{
  "d_model": 256,
  "d_mlp": 768,
  "init_std_qkv": 0.0408,
  "init_std_up": 0.0408,
  "beta2": 0.95,
  "final_lr_fraction": 0.0,
  "doc_mask": false
}
MLP neurons of a small language model. Each row is named by its layer, matrix (up: input weights; down: output weights) and neuron, and shows model dimensions 0-255. Each number is 500 + 40 x the weight over its row's rms, rounded and kept within 0 to 999. Numbers have three digits each.
After each neuron's rows, "fires on" lists the tokens most often at its 100 highest values on Wikipedia text that the model never trained on.

L6.up403:505519493439516402452502479463526471520505521480592449512562497489515493495505448445494462494488434503509512575473501456418493409472524513494502526531495460511426502456513557509506531537488517488508496526475493542511452470508460489486453485558462474513497432588463501480441499473570463516566509479515494475541481481490498522509516428460418529495494624501526462537538514473481578551506542525562519496497503488494432522484503538515509524478534469473454546535504445531549433527422603546477461410591530518573465462438589488562587577517506425504469534495535502499515433537503547502542493544458515536490481497499535553404500495520484533561478539441496403513500544474501487508480505472447581462492498527543502463481438457544564554535520479461446555502561489455509448534491474
L6.down403:497512507483489487555503449561525442565450495490451509461474491541469487552534488535537477516485519477511446444504487520509434576497527464485555511454538475542479489478524509583502587483551496536556506452491461490469506466545526482444603452470411546500513566428456536528520354499423504489421454527500501492502471536541517470473533508537505538542492462490423469499435537488541538518526434479443462510449494498567610506501563486517578491521500533508427473477598481467478527502520440456508444557553457481502520552499456514438531489526529560480452459490435501428567489498546507448501449504527471496460410494457476497533537524581576521491531504550495494481516542553444474441481503593467469494534526433504469516507480508480521503569502497527437503499418490527545518517502485
fires on: "al", "h", ".", "ial", "ian", "ual"

L7.up594:476409522550517549563497530493477486461562520507492470528558501463496517463567485512500465456505444466469533454523473524547473491485531550512474531536417547516446480524533427486512493453504514556457543536496569428535476548599512421468502516451516501500487487554523489518516481542493504581515616506494509526528514509513514546498579467463441474517486436457439484521507544583514537461500595582505494413462528473513419489508511473476527498503520453429497530496454546512402534504472546522476395501586493509487460480434476518501559528495534445507499448453503504530582550466546499508515565526528454527453474468507545513436494447535520521497452569577494486494552548502465439485521471465569550491473576501464492526510494408584490450430527508498486487482515532537430475496488519
L7.down594:526473507513589482365503446430525478481507593460509550588537533569486530547504481489493515537511456480526527515485525487473468518500497543538440521497443456518473474445498507430472522531561542452449489571509485550519482524460512493424556446536503444485473564478474543511497407569513515516511513558450524525503495545564532470479498494568537569472491440509513552554472560520589490498457468468513513440581560454482497497499526524503478467448520478478516488513525435490460490534559529559533515454503513526528452553526502566484513459486506557524471450483507474448606560480470564524485492512470557476511487522480558480539508465524538477488520571549484464422501506555501492471499532406488500488483503424492432480452419445536434419451523420510502465487443440517468525551483548
fires on: ",", ":", " in", ";", "ost", " of"

L7.up270:523446537500556503518505474510534457496521496487476482557609538425467505486545504518484466487440488464494493522495529508513529512502490511581480530577485469553537387511498598487390576384502514497491539437458519528501528505449480466484461503477551488543597469577472481432510526522528471459549460556513417464431459508503470527509505538466502507463496505482513454510482564556548490494497541562482532443457512485451442519484481464515478472532525455504489516427478425487463448493473498548503459478509428496409507445494523469493526452443532439536536532543495496521468505457521542567513480543567533476461623455431501454535428471495507497472466468464548485477533458418511525491539494584515511466465505543501527492514525518484521561562550532461461505450511583491492555466570512
L7.down270:473469499472544473473484528550555481515557463405548533561500428536500579600522515542470568506483555545508526434532534503488452505525399458486452527523480554517457525549517491524451514447491445451501495526438455573509582480473515513531493458508506486550489511519480508510439365389466490486518583524539520526548606586519450589533386522572474470470523492479505519494488546534496529528522530459551523446503466477475537546456525494540402501481555506497557546497495567452467481501566479490503509511490530484553540473483408514506526491507498475459519514487521454485539447505503513444510417482489546483428529466560436501530492459477539506438479485465460480466522476476481498509520406490516473469481557522452505502526557461466533539474511514498493487461535488478443491504512442
fires on: "ic", "c", "esc", ",", "ish", "sc"

L5.up299:505516532441530534492520497496537461471518496556499457519464575543489539511617474528470512448514454480493554469451514495533620477404596500501538505508543515488479496481435539386507487523588523479570461453470493461496498506522429483491440466453502487424548453426495528513456479559511479464493453500502486485407521474480508537561505492489494528465473468503583550528495532509554474511505468510517510542500534491577492491492433509439498517547446538543396512490581516523406509486491502539537474552487503460485519444461551467503444457462446463524438521541541496560509538456492498562520470486501500439496485512557458496451495500459519547467478561489450538512456527541513428470509527566454518542598444492591454479520464472558498499485546435476441492517473547555484451507556516
L5.down299:483535541509511554548492457500518506473514547483471440453488538457494464421529527535549485449459517477483479569569482501520527489465466487505581548439528421525464534497479536532501476489505493438456457483444537527474413511465460499508473561533545522430539482487529497479520433501471468413486514458416459503450451514513459457542480505458511528492538462459503477477501400564461545547515536500488482586405534455398538452467508533542560530486521529566468562514508487535580489535492453468467457521557560514517550519493552498494466457525515516428475503476476526455571535489504555532457447488580491598522487492544441558483434521535544534480513503416566559506538490557461469508549477596497548543536480461471492485461546505481455497536446511542565512493540443494534468452562524
fires on: "ed", "el", "rote", "ated", "ent"

L7.up358:510506542496552501526475544505565513535453459552479545588520516493472579483553512573428507492449458507480563514482577547411528499447533478506582502492422431601416450509489580435520522485462508489492508450518484481485495564558514441493447473553493500501580461534545528497478520528507517474454457488457520543530486522488493472494521561419449497459526479400504520486452515525527518534489492540552531443460470491524479474502501469577444496519539487532483444424517484503536487522527558523461445529498462470514481494468480575454448462542471503523481489444559468487524482507506496624471468462536525514499539496566477490470492432521482482524477462534473529564471499518475478542518526513482600526458415502456525475524436432556496583487491533527435607454519541557434498513506507
L7.down358:486460499497482493499542486533463537485476463503489468459512447499484468472452529509513443449466460452513563569533441436527576558513524465567502507483541494517484466502475479485478495515493512515455547488479471492481523468540479452484579536508474518488517526560457525500532481506470505459560485482513445486512560461594473506471487412509518487460476491527443490486579457464468534522510494501548504511458525539487496494521496550500435405485444535447511419549538469519543484529552446476512494489562482448491561434506551588446482497497501494557507494522467538524455464404494484502488487400565480581469415562462492520532485599547453551553545413493531455529525536463522499598494531578389509482479459552528476555469547511466565528429562482523487574540534498578480579494480454
fires on: "r", "d", "il", "f", "ul"

L4.up670:493542453510482415541465519453556467538525487497525469597523546586528478504545479593532460489461500465475509467487506459562467445574473497488514490500496508487441478483514450460492566504443513450507554488508489488513503519542493516504508504491526527501472553572500546455440505499531520545455510475512559479512527446383455574527525471493488463541483485495451492434524510503489590501544615576435461434508489450481412502476488458561482465493539440511520540448511540443492469541456503583494470493515480537517454461475496470472542541465513487542572516391452479535520572477512494574538504483578417489457488468470505578511487498510538480503529473482515508487525528466531473487510500543565525506391495481539540511538493473494519600492550524639499490508437446470514440524491510
L4.down670:482466553504533514510452453505500535503421542439535510511523500524487436516542502505489498574515542492577483443481544473561492461572492531509442470567532471473449505504453560427561510529490518501422489559511473500459543499502495606432531448530440473501478484539464529564555563511555510520586457573483498582490469502517538553496537541469491516496493505590494459477539496475491487496455492520532559533510572483481412502490514507532514479436515491524532497431481574428515528475525483517487490492421535522564389528527462534482526502441505493551508500541487384500489560489452525432487540549478540576399508583471450417483548507531539472489477523452422501443492531473511536539494536451510510445465446440457483514450468442488561489472541474520498480547482471506467491544515479
fires on: ",", " and", "w", ":"

L4.up515:539428471497533473515487514566538555524578492478497487533523462499421531532506446550491533535455556504474510486505482526491525495510583468428566452570513541496404518488492515504557483526476465482528489514475516474508530562581530468544465469608452498615449513509455513508530463505508455553430555434541506493520488557432449553525448482521509509542516531523522543464527467534520495500465469503487481468528541522402526510433527481508471483606508488477519544508458515503506498518470511543509539441561488498430483467477499535421548539469522547529488411438515501461494458459427572519535528497539492430477546472444513531423462525527445532499503535515456587433509510521500540497550427497508474503516466529418557497479449477526523497440601496430547453546479527491472405496513503
L4.down515:549494518489496466493464489473520519485534471490509495472532548466487544474488433540456478481513514467403456421503487527525491506511591555515470474475558520523438545567500514450512534589512508455478534474484466481575543502566539522509480485543458571477503533497494477528463504456600515497451526494479522497550490518461468523598449388489536503505502481551549587502564491553515518442524437432540571518534522504449520440546522467554448471460501528555479482547544464399485508529507459458490441441494484431461464511539501594496549433510437513548509445557559530463501413484519534479489469519502483488488522410463486511502511476526513506561513555542480503517565492583520414533540527544545529527560472484445496464426473488513474480425518471508437521478466434507484467499549426
fires on: "an", "n", "a", "th"

L6.up139:477552374494499525499534510530533444532536437546477501489522497537473525447538454495502527533496562528532524470499514555512547514542528539470460497457501483491489474469597504462495471430503469460514539495487508467587453504522486469489472526459484505468520586496492497519469473558531452510496462485494488527468419577491471457441478560463463482481504451507493491490552506523478484587451474579405519495543510457516520550513537492538485476511432527486497526435459429470479471509479531533456506390510450483538527595472463512467493546466535504409479531471531458504543532390493552516499517450516469526431549504476479463501495432481483569523548524467547555553485459487532496541484529560475537499451393524461535511504535509492458612573499590584569524530482461582479518491503439
L6.down139:413559424485487541475496503451482471481451557500493559554470463508501458512501487470536577460546462466472497448500458531547561453470458516469520581558453491551445472538487553500533520519556471453519536537414492437464520471523496523463522523530467472554514479445556511491494526458515538530495506464540449527605460502463436440484464512495539497482524441535494469473487547527458419563461564447471451422528513435495430486462448537533463460517495471547538587523469458489568526504520526507561522510502513546476449527408489539465475584572557517436449443490501461545546537479472491492492603543443481455495576552557553501524541469499505493463530561510499459505474444468477549526533505528512518436493518528430555467477489499474486470435581518521529516568524521479502466483463560
fires on: "t", "d", "ts", "v", "se", "re"

L7.up691:430546417476484521486542579520479541527498465566495508491500527424426522394530497481529566492455569511493593460512561543472484464501471530477420439504578493474405506500605498468421490415465490425478516542496514492518522497507497447592491576494425510551472535467513449481376566544445440491484566548419525518446440550473505471521470544554456467537481472510539494487548505510479474507473481531447491417484518518451512518468557497482511485489464516527474478505471472508456452506496483508511490499494467487513536549500494522440449479519472505450449477529456546488516513485485527498482476522519555519472454451514571504485484430457537504524517531447493513496542489539510514541525465560510509529444448504506534495497490496492551511531462605576468536590425511532430522501464565
L7.down691:503491491472510502534528486501463469535536564495548556571470524522443553442494455540469478499512541452569543429452492504535517493470433539421459538493456468539448458544467569530469520556557509457500480536480468452496505453490535486561551513513508518495533452465528498425461480540514483458491550546559505437498547466436617449511465473488551469482460529562486475433632510503550465506486434446530462526515468541475555480488508578541472545570470465538565501507512572441444462528484497481538521523501498493463493455474486485495520498516543534482496395470542458488536548485565516472509473541503464460534522563501458576556556474495542524514506485530459500463455494485458503512477611473466581398511415498487489488497476466434505505559542491423513511476523471424508468550499556
fires on: "d", "ou", "ad", "t", "se", "ts"

L5.up747:540558556444523558427508517475517461538511538474559452480567499518529487505536514506545470406532490458473478505522490533533467532493562612546519513499442477512446475428469558496446547471535542562472553493441502442552445534536495553486494535509508454528461506504522436455522510505506435534493503511506546537523503479492452536541502466475459486492523486442421520415488540551457584557430531505447483502484570503576450518430485444487452528498468456547498562462517539511553521450463452521509475529472567513503501503460460474469423478519503410502550552527600515498567535483476568492498598448485500528512443514458500488458477490507411587484518487471506518485543504490444519514530458529492461514443492537541450519492453440476514612524442508544519487474523582521443448479494530
L5.down747:517481474519470521539535471453486528540560548468547490481512434436491530555508520470504531533475510489524452562575480441476538487544513519486616489473478480479471494489464563467482568426518472512550443537518517478513474445510477522445595499536583420423512480482524499495493446504462463523407551478501458535577433517506525595537499436473400454460546481464504478513490459499531521527490499504570476482490566439576543444438518499559419540455495515533515514404517509449500559535459510473410496501470585523524470533481464498465485478448532468505469458539519487538531463488490532454451453494490535501578476509572499449511511496536522471465423510469481468566545509528483536524409488521459481544491457506521561492523505467556520472523514558531492544511493392576518535540504520
fires on: "ed", "ised", "ated", "ent", "ased", "ted"

L4.up191:506487499521510489456464521516559486525445429499469547536485530572468570470510491505448505453540469497527539506568518552465509465517464543600500475508478465545453483516516509486511587483436546499473563482497488517479508541509513444526494468488465435520490442420485436488422508556514470510455407479480541543478453504504453528526515511436508451539492455466443465494500537491416531470430527527509497410563483533518501461536498464489487486568487524562571477481544506521470529565513570550502481590515518486503504487543459490463487507558497442510486500398446480485493475506518551535490476462590479417595483432521524567462508443453480471471484475467542536566442519448492463557541455572542562511457429530488472550554439492551525583465533498538490497521504566575468444542476546
L4.down191:501471543537536523562515532479477509563474427483493525471517515419483606483532542504468478409567468522534556516523491570453488509450455432538497437476474503547464422454519464441511464474418462437489464527516449540558553491504435529476545503492486431530459591535427559467484500539476558486580472548508514504523553509550422529437536513380472488477524467497451458546541490493463511467484542524532494430561515463503541528532561435477530546468451512480522506406482468492476516492492531502515425561465456496520539460545467560586511491551519486566496488469480456418526501523472416457514509479533505471538494539505486553504528567529485458472424500508515503519474452446485544510501471462454555526551467485521473539502468530585497527468496553475518423545478513498515498530516556
fires on: "w", "m", "ew", "f", "r", "ps"

L5.up240:561484424456558503462467391536551420524533482470447535530514488469449495519529466471518500475502490456493529511456570536459550524520544494525513462501384454481477522495524535491501562563500496479514567464445480476552518509437442458501469503483520531557466441520465508508497531502487584561537510578451533552530526486528450490347532518501556461522428491493525416498491628463449523469582513468527490518497509554471395499518525540472527534480462486567430566502480453544498511488499479595527439604534476507434456494499472527446512491453459487526492470463517528542485497493439497478483492504578482501479493521516551517503495421542448484460498484562515497508473532490516523552484474503477499529512522453546443564499571446528508519470481527437478517485568537533518546475489521
L5.down240:515497561490542515537535414448501585473500492525504541492558476463517449507533506566458596487520465489470493527492514492539498518440473520488464412481516545505469570573475501443559469550456480576503517535457494508493509493507474485479485487481426546452480517544481503440470599466528482489526515564500479466505584539481525470430516528452436468625480487547546562438476525490491535507466497562466432531519498457494481469542506482477506497536506531537495517534524426535517439565481446552470507493513521542486540577459536477505480548493449530494493481456519528452604472495463494525503415576568492531562512547425462388475547533557532534512475456572518435465546540494485544479532521518443511500462480457546486482530454512522490463513495478502404427451511501517440459445429493
fires on: "op", "ace", "rop", " house", "ument", "ops"

L5.up82:482439575492449448446435456611473522457531526480519488585489513475501543496485544596520470416461487461506532538515528493455581516471506476518551521544535466456460543534529566527496518439549509467476565500464559533473528563515558544461395573476519455517545426513465498560443499497495492477539533492506472444556532470365530539537473495490442507536526536447463472516474494499511559505512592561442502533537465477521420500482506508445499535560429481457455579432504489474509560485465484528508439510511476502524482520466557510502529475434505489465480515465505549521463480411596554502527517458481484520531482469433547551467529505464494487467501526425528491477474513519496457453501504414459502490441513503512545483469495484543456524456513543484445577503513524485426494469542511
L5.down82:529507571530528469528530489500515481538593578563482532577472430503582553520541537506467504477492475472487543500474471443474423482472442459485484513500447521519520494504511534704482532480484535463532540468530498558442449522507498467477458493501506489468595487499548500491464367469463479436454513488451501490548583503482575553499490519464445518495631467489496473560533518515430524514566457524521493507537488479502509436454524504507453509489475476489413436514508510425460459498495464540506477491531545541576493497457530460463518446434483535439465506501511445471581460528480473514502491535544490559499503491513482544508535517511551533473480484477491512424496462439477496544489479526474483501483480565592454437468520498584535433509526518500455498504538493505530525511525502
fires on: "ial", "ical", "ive", "s", "al", "ual"

L5.up281:499500531516582401502492519443526533499527468525478521529509498504463540425547427476437485490515496502478528505420454560502565504485455495505492531511482526517427466457479432453456468546474495461377591507482570521461503436570439483569512489529479496476539553572493485499462512563473428494598508528528496493478462519471462540540495503467522539496506445571548448546604465466599549474512505520435560431481485509516561439466495462463495458545459530491433569485542467495518548417488478495578471534546482419517546490494520493430481512444462517528453515483585532554534515496524576505573540407483531548444468512468509531498450500512501524485544480466492563515473501489535489521487556525515541476571488570492498517542463479499532531498529503510528515449498446530501475515461476
L5.down281:547464452527478532472457474493505534473607442542518509463490512538499541486401524505539553505479462522475495474540478502469475463503491553536516484446507536504492451521529543456476505565483482452565535511485521534497507525472526540517502469501472419456474510510513511534526363534563567504394544473481497501389476451516483533527537497463464472480530540546489483557482465516529468447592439509514547520478527539459527451528559508510490390567477561479507483537565441494492521508521553439561457556523519537478508459482510501470536537477481545565495534473486533479565477513563501480492434464523444520396575552497434495482504542466533524456551546423500511570496429492500528468517487511525500500484509451485455458468498539458466553470504458474495482571578454524433457603492425
fires on: "us", "l", "ul", "at", "ger", "an"

L5.up678:464488477493516464419542491466517509565482487525495449524487509486462519543579432448454518520548515449431507473528463573541544492528503471526494563523553550475570526527522539497547467471521516572524517434503542456552489503490484424521492416467533558493525567516373516406491460483567514560446504509574390508470476584480504511520490442475495548493520479492562502421547468583551508515581472497490504490439481528507505485474536479459435478535492511484563441432534506542464571492448467504510442493533506447539481482512482528457500501485524476530481454498554495592461499499543505500488552512436539498498448503432466509469446542494484533459489478483530489564483507505557529558500520497424441459504469504510536461520491516442557454458486486472582556406470491540555501579552499
L5.down678:492513534492451455451485462482549525447562514476479492438458499543570494474430567436460425451524515461614524476530473499471490490482463481487454522517464466534445468539468447492453509503517414516530554456423516525486539453496537581557541532488490475514399523484489500525474318514480525550554519461534492523559556541501502502579513516522519535435524525479504537539567438492501519539524489510508511434541566578526488524507481497452484536483520541489440443492468511491504506480513484524505513557511435496542463464531485452491538501497472577518551444529525492524471472512536520494510490507418572545510441544565458456488521536536531504449582454435501406493488466491479529470532564541511571519571540431525441524503503499430545497491552516552458529497477457518486488548506466
fires on: "it", "at", ":", "ill"

L4.up411:502496483540522455552448527456443502499508443519524533575565438527525553468532468506519587406471514479550493530497457532520638529449527461448546491487440532568502498469478508495473501474465449541519470513475515561485554552554486504498514421569498510445434519537477540544450522510524481503582520457494536447394517492449505547419496523416477505457481500506536547499568475470474523497480495574533570504479554477425563470570500470489497480510516500511418516474483519504524523474524516480516498520549479420447484466497503549486535559445555494550507498458550564528483452443519509556556515477510547441507483475480502541461505453465479558553472428539497547473430541488503495527538453465483484463457408525441561534525447486451511438501600499513534481524525489528477425488531457
L4.down411:519457443495503542451495488501515519497587555513524551485482558479530458440474456516549564469564503438548482450440498527537457477448492520459550483502461472552496471460547440488491521504526587488444550525464521587458504502526504514419464491494477543496478504471524516503557467543561495501432582549527530471501464476425483481452450512541465442513478485523585579507550566477506447462555525459473518479505514489410456470467510605454520546488501482497563492544505472547472434487522456489517562413461485459435470462412432479502506452479547528517487470512522504421564602523478557439530440509504538503552553587547485553528482515494534467531495529543522494542557392525484479493505532424514514467510473510510519431529487439514547504489518502505498491429498477541494552557487469
fires on: "j", "l", "n", "an", "o"

L4.up75:492409500497504483572548496521474464498524513496496487480555518425498512492502490517530479483499556485469497512457525564527459563471548509528461510576484491571548527475514513487530497513524529492542562435522477497506516551505521484505447460426499494539500412607439472488457473524426527456492530541491418561494503474539516430513595466474450428459474467499429450533573576498466528437557529588589460414495452547493432520509497501390483465497489442558466521554508426501482492482503507574459503500457516451490475521454476500509461439523511500460436538529511535491467544503502486483482485457486497560516551538483486516504499459552479465478609560487565468514547535494484533476514505428461576460505585509591510513491433486485553490510504509441512583496491502460469515488554568
L4.down75:520425440490575469525472506552540515424518471484487501501500533489492503578537499564499517487515470426616414513512476550472509494454455521416487468479493561549484481514544550430453486426550487507457486521491543507514522524460460493516486521511466467473440590498610543522519454541508514564488478470505494513483523474551504497489521513563568459427446418588437530529486519533578490547501446539453514473498509524540529500506472470560482504475543483538506467463523490463523489427516495444532471437541527478492527504492529501540444548526496499558537520542499473502542554529452473483474454576546488535520440455512523479479496486444518407557391506509495470440479431497578457481524492499565431536456477497497460512478564492509566604502452479486419525457557565469524463514507502
fires on: "c", " that", "ag", "sc", "up"

L4.up44:457475454510533517500515509555492450590532513530485488500514492496426530459443409409491556511410502440547575502461487515449510538501483555516516563542495514439491551509493498466485550468516490532490480518408545532509502498444419480541436548497528544580548518460503532453485477508480577459506508565455451467494441558440518503550453427497499557556523465550494459512553468522529563442531551557449538504532522432482459531477507510469544504550497506525436511460598454510502522523491503497538506551523447444507485572483529624477473501471504488531497491495473521539460637480423504546516501475516512448506550561559523503475518499503497454520506452520479475566478517447453508553468448408457460488555473523470491501502458491576486503499497473457471458552544559452535469513468516
L4.down44:489467580521413490493469470522467496495525532435492511574531538446496487486464512524492528516461491542537508449537475486438435498450456479489480443497444548484573520464560434515514510493518545527456465493555502542516388468437472476504523444486475428467538515421506523434475519432520502433520535566519561491493547518464538535539447480517521577488514449471450497487457485495506558554449497433499495554503521516461566424571480524482529544560480479500533503545424509525537564525583477552486464511522490493455474500485553499481458512410561562471568481508438541477464545454420442518571453520553529527452520512495487466530399485508437564471521550439495520460530577509527542443497526472484465508611502561539496506508493524559532488523443551439493534532462508532480483505485505
fires on: "or", "adem", "stitute", "ents", "er"

L5.up42:508494506549531477513509509598521522536471539484475439526533552566473574547492444511493452424539497499534511477516605539448554410492430515460491461497568572504488424495539559479448528497535467494502519527473542494459491534496543465523518528504470532524520510463537572446443509510487504492558492496473567520408528514442448506459487463428584486528401455448472506517499515515549482537481451550451538507536478456421455551556569507469522489465493529458544558532498553502503525508396491490541461481613465485478488463532451529524470536497481472481549499452476470490535494476486509518531533498490497514552454482496570520531411436506477611566503433471514591475445518504469538483559390529519520505452515479462466479523475516500576478520505511533490469571472486544538485484482501
L5.down42:459554499528446464584514533510551526619425551459525546498507449487464520470486518501518489457470483504465425540570492476525498455543483452456510414539473538510528522440498516458478471445500441445454461495514406522514604507513531461492518465563455507490494530542483484570440635533498505508518481500569467426463478538445470444480487532495573462440435512483493520488516507475538515506420429509525511492515509527509465501520497563443435552535548534512487442499482498464584540488466502472472480531519492503572454518501531504536554505522531459562507471499498528430564508531488511562461476516549482435513550431456476531519499521538542468431591527470453479448476475498537522449536547511538480483524517483502440511515533520578503486476547575450437494555541506443438483487579472
fires on: "w", "we", "te", "to", "f"

L4.up717:493400554504517422485478446517548537571510484519533514533506533505520541499488507548480503536459535481475491516441472468445550476476476484500526485519551445456479526461477455541414497491547485453475540483405497499549476564559484483478537502455507534468531494590488434544428547519548545514544495448499486520512544474475484489493542487550467505487523569468519456523457493541465564484436557534514518513459537481636435493434473519530528441492417447538469564536468467480576478493479544576486469488591500506468513455507504490549525544436614509445475527526507551526491516508597523509489432504485526545483473478470570562551506447491491536471480502518574535489466523451449430457454479553500478471503551529524538451467511475504454469538576545441537541493507453456470495468596488
L4.down717:457476510531467512530500404520476498496523528609485430497433503489555480505550435503459532506499479446484487487541506536502465445459443442477421505469554574537518533599530568516478485545538511544441454471563514590504523469506489472446507527494450472496497543537533543426497431480428466461483541550446502510466492518533533499496502411445541514489510461547507509458524556488424499542570421481464507471513458465453494476449510466536508435519475527469494422529505502503498477541531561438443485524493510466486479436556485473422547519524518552494551518508488464514537485499416489507469556561493553510543520469487519534529472570571506490587531492457523461479496439483438524494498611507580503469511533514500434508524545516486511578512578497505428529595470529492525463538533443
fires on: "ical", "al", "ro", "ter", "ual"

L4.up523:484468500400557461564506575508471446493523542495487428540451542520484515460549481456489531515465541463498550484563492492478570464476531598463489536488513525463540616514537543482523505490515574502481464514479577494494508566494542506530510542546429514489515474452527497484511486469532561505465549507502533599448441492435501515421465490518480499470503486558464471489548494432487519491488572519498468557500472450474498523546410459470433562544488531463437535557530523554469410534491444440500491514451478449490526486507588503472562534467535421479515522460531532464515508432454521480556491503538478445573496481459499501466474532473514552544489494510424521433530542480488562558515416465470465513502490586491516503506463453558503488491522455523504423580470527581455451518524555
L4.down523:469515560503449542497493546528529409511520538477541495515506423532552495502485526487471550554473482549481528550444467512567556479475502456547439526522538441446496543539488438451560476549514462491497526501501535487507460524474418496414520493505530491479492484419510548446471459478532479477507525464617491515479569452564559462486560479570502511472538422613533472429532475567489493555500455531446526540513481552396517519424482431514557414527536478499422425501505464501526519550537494469534544465427485480368519561463532514467457532436567489540452475422520496462481520488498502539509504512567518473457521454444475524563504537533489474529529476493501552495517469469464482532470503529495489491517538445555467516514479589513514487516522577529513496438506513499517461499466484
fires on: "er", "ent", "or", "io", "ann"

L4.up441:520509539549509518481553433553488461537450530507549483542460541462496507387486535481545530562461522427472478495494545519490470543439550477579520589542550425454480477446498527509395540487503511544451451467433495497506492525567470551523503501483505472494529520461449460524494476561475517528474583517511532473532478478485499428543540516492489560551499556448589445529465499550535545494531515451532481467512549526518516510539516536482467486464455492516472535449534521555502469488491425517493471599503486457486517538535479523577494505522384478453493480477504484464427514503516525478504557506506552531500486380526578433458520449557499477452536457432495465483472549498548510528526405405462513502521483459451533502469558483524519491521458566453482593458436459529495513451514522
L4.down441:432579485503444513486446469515534516536522501527537556534530488478531536554484531498553492473526528493420546518500562464476475479564496531507455488499580543534524534484518443457516486478531517533514575546515424455507532477429530506433438531465423463449507479396536495509530595547651489453456474465483494492481512507502453484470490484559486459545565514546520483460529599465438498500474543481535501543600445560528502501476496432496481505501563501505454465463501497467428491485468523542507490504525431482484492581549577493493526464571437552464511475441519550507488529439502479509457474484432502503486584444476459516509436499516543507526506467531512496467513511514535456416446468510478479490536464463484511422556499527507561523506540534497581522461481547493533450543475402
fires on: "id", "ad", "on", "row", "in"

L5.up135:484470492463549517443553423520488391471470516514489425561483481531514525501499411466511529550456539453523543545537555496518423491506500459484447586558484475472465506422502497511464492491493486484418478492515503489573450486519504484487506530528491599579448564521470506443554458498455447519495524493443529481514523512460549498553480438548521536482532565505437493515476542451532528433460539476538519443473565446491498417515528497536418408482475517493509481589518534550548435522502512540486515480498482467461524489467500539491554475535504468472511548478468567568555605535443529501523527512526454544474515473441514486454425468505507529581478489544513492569577566550453563475476494496529491434482454541518500479451475496513571534501577516424458508483479555455482499459519470
L5.down135:469543437565434458530487501505481461501504518509574480488512512516551509527457503495523518538475457489482466467561573439477443528583482513549513487507498500474520552501412432510483517560530444517567474559477478522494603471549503535457524557445468500529490433499493531527483552468501533505463472493471481526483498496466466566517497570543524595445518509505414486520486501560504487474461515517475500529433537420417509525467523486469506478506518480589430536530464540468480485513529482561511469579452440485492535516448481516477583573518467458480460523466537556493505533512533541526483494464444558542533453511489509581577441488537475535403450470488476440482496507556521522484498444502476529456474502424481502530508544397505571573527493509502573484387540455520457453412504508
fires on: "ic", "yl", "ist", "ing", ":", " |"

L3.up115:471494490534460543513446514543472501460505534506457408528568506550446476494511448506512473537490496492533506512490457542520525465472495526519504564499507460499477432534472481492496512471621629508530531508436580509521511515503473534537480537532494515512454518531465444434440430559457469478589478479465515430467482491449521464543503463464449505520483475511485507468483525511464599530546546488462517484454412465516553486493428504426463490659491529500473487620556500556475529520533443479525467500522528469473506461446444445502502504502586455458468435533532531519533494476476538497482490493517513494554445553496513499528505490454546534488506517511496511459473562539531434509553480592516506490536487413566489459478453475532543529520542459504427457461492526583481435470440556
L3.down115:507605500432406493527464459495448516503537567463545497550462595537547493525578520479512481514486461457437433487530520485531482483530537503482533444482485481454495548580479591485525531506527518561581407458517379494552461456512581580536506500455501490439521510461399524476501504493530392500482512445482462518476542527556507517558502511453525529462494464515506491484465443548490528573437475489502464473465511479508495472509459536489539514507474533566501499519444495500502467566498544523430498444497485508511485480507526446507504462491505520551498468504494493538515434462460519464508509410425527534534438531520474546422465493541549532527512529480508561469442515495489544449487494586491575577569463476564526521563453462417495499541498471533451488506493441485506451528533538
fires on: "ed", "es", "ated", "ates", "ies"

L4.up465:520457474472508493499440525502490464603462497538503492517500512481479521519492402448477528412506483466461489512547468521510550492479478470579492508565516443435511454462578419462538527427553486469494542515463511494508536544512488538562437492540491520560542590453495458450477517514551504530511534468475526463529465563373511532530453537477484451502533458559478550580501490475427520514473518470543531529564559431504523513535544484508513473477525500497507488454546513484498465541446476489497439500506456461490503521510526468495543494452537499488569548442492562507445496470439566518562485475580503438495532504519460551459400513494478531498469432467419452525538506456492452535577456462562490411531479496492467576515515487594427466522535460547436473579527531513473512536530537
L4.down465:466549545516512486542500500514532473513449496520477518538540468443473444514570535472519519521503528524457489601498493492502463510453446539529441504541429397478503488551494484442462514521520451415578536448524490503492529515481523451478464504525502536467407442518514433445486529496424463490537498583482508483454571505498479563506508412541528496552523530527501481476510472460487548505482432508508565618423531590554563472564468406507459501509524446525523488476527443470530498547495474561499412509472561575516509574505547519442526519434506506534545482498541522498501493445429487554526539497449489488538525535432524421447496518536521514550506481497528487522481511477507563532501494507488404464504471470506486516436465531540548469506539442389501571530463495484528518534446559
fires on: " by", "or", ":", "ic", "ist", "er"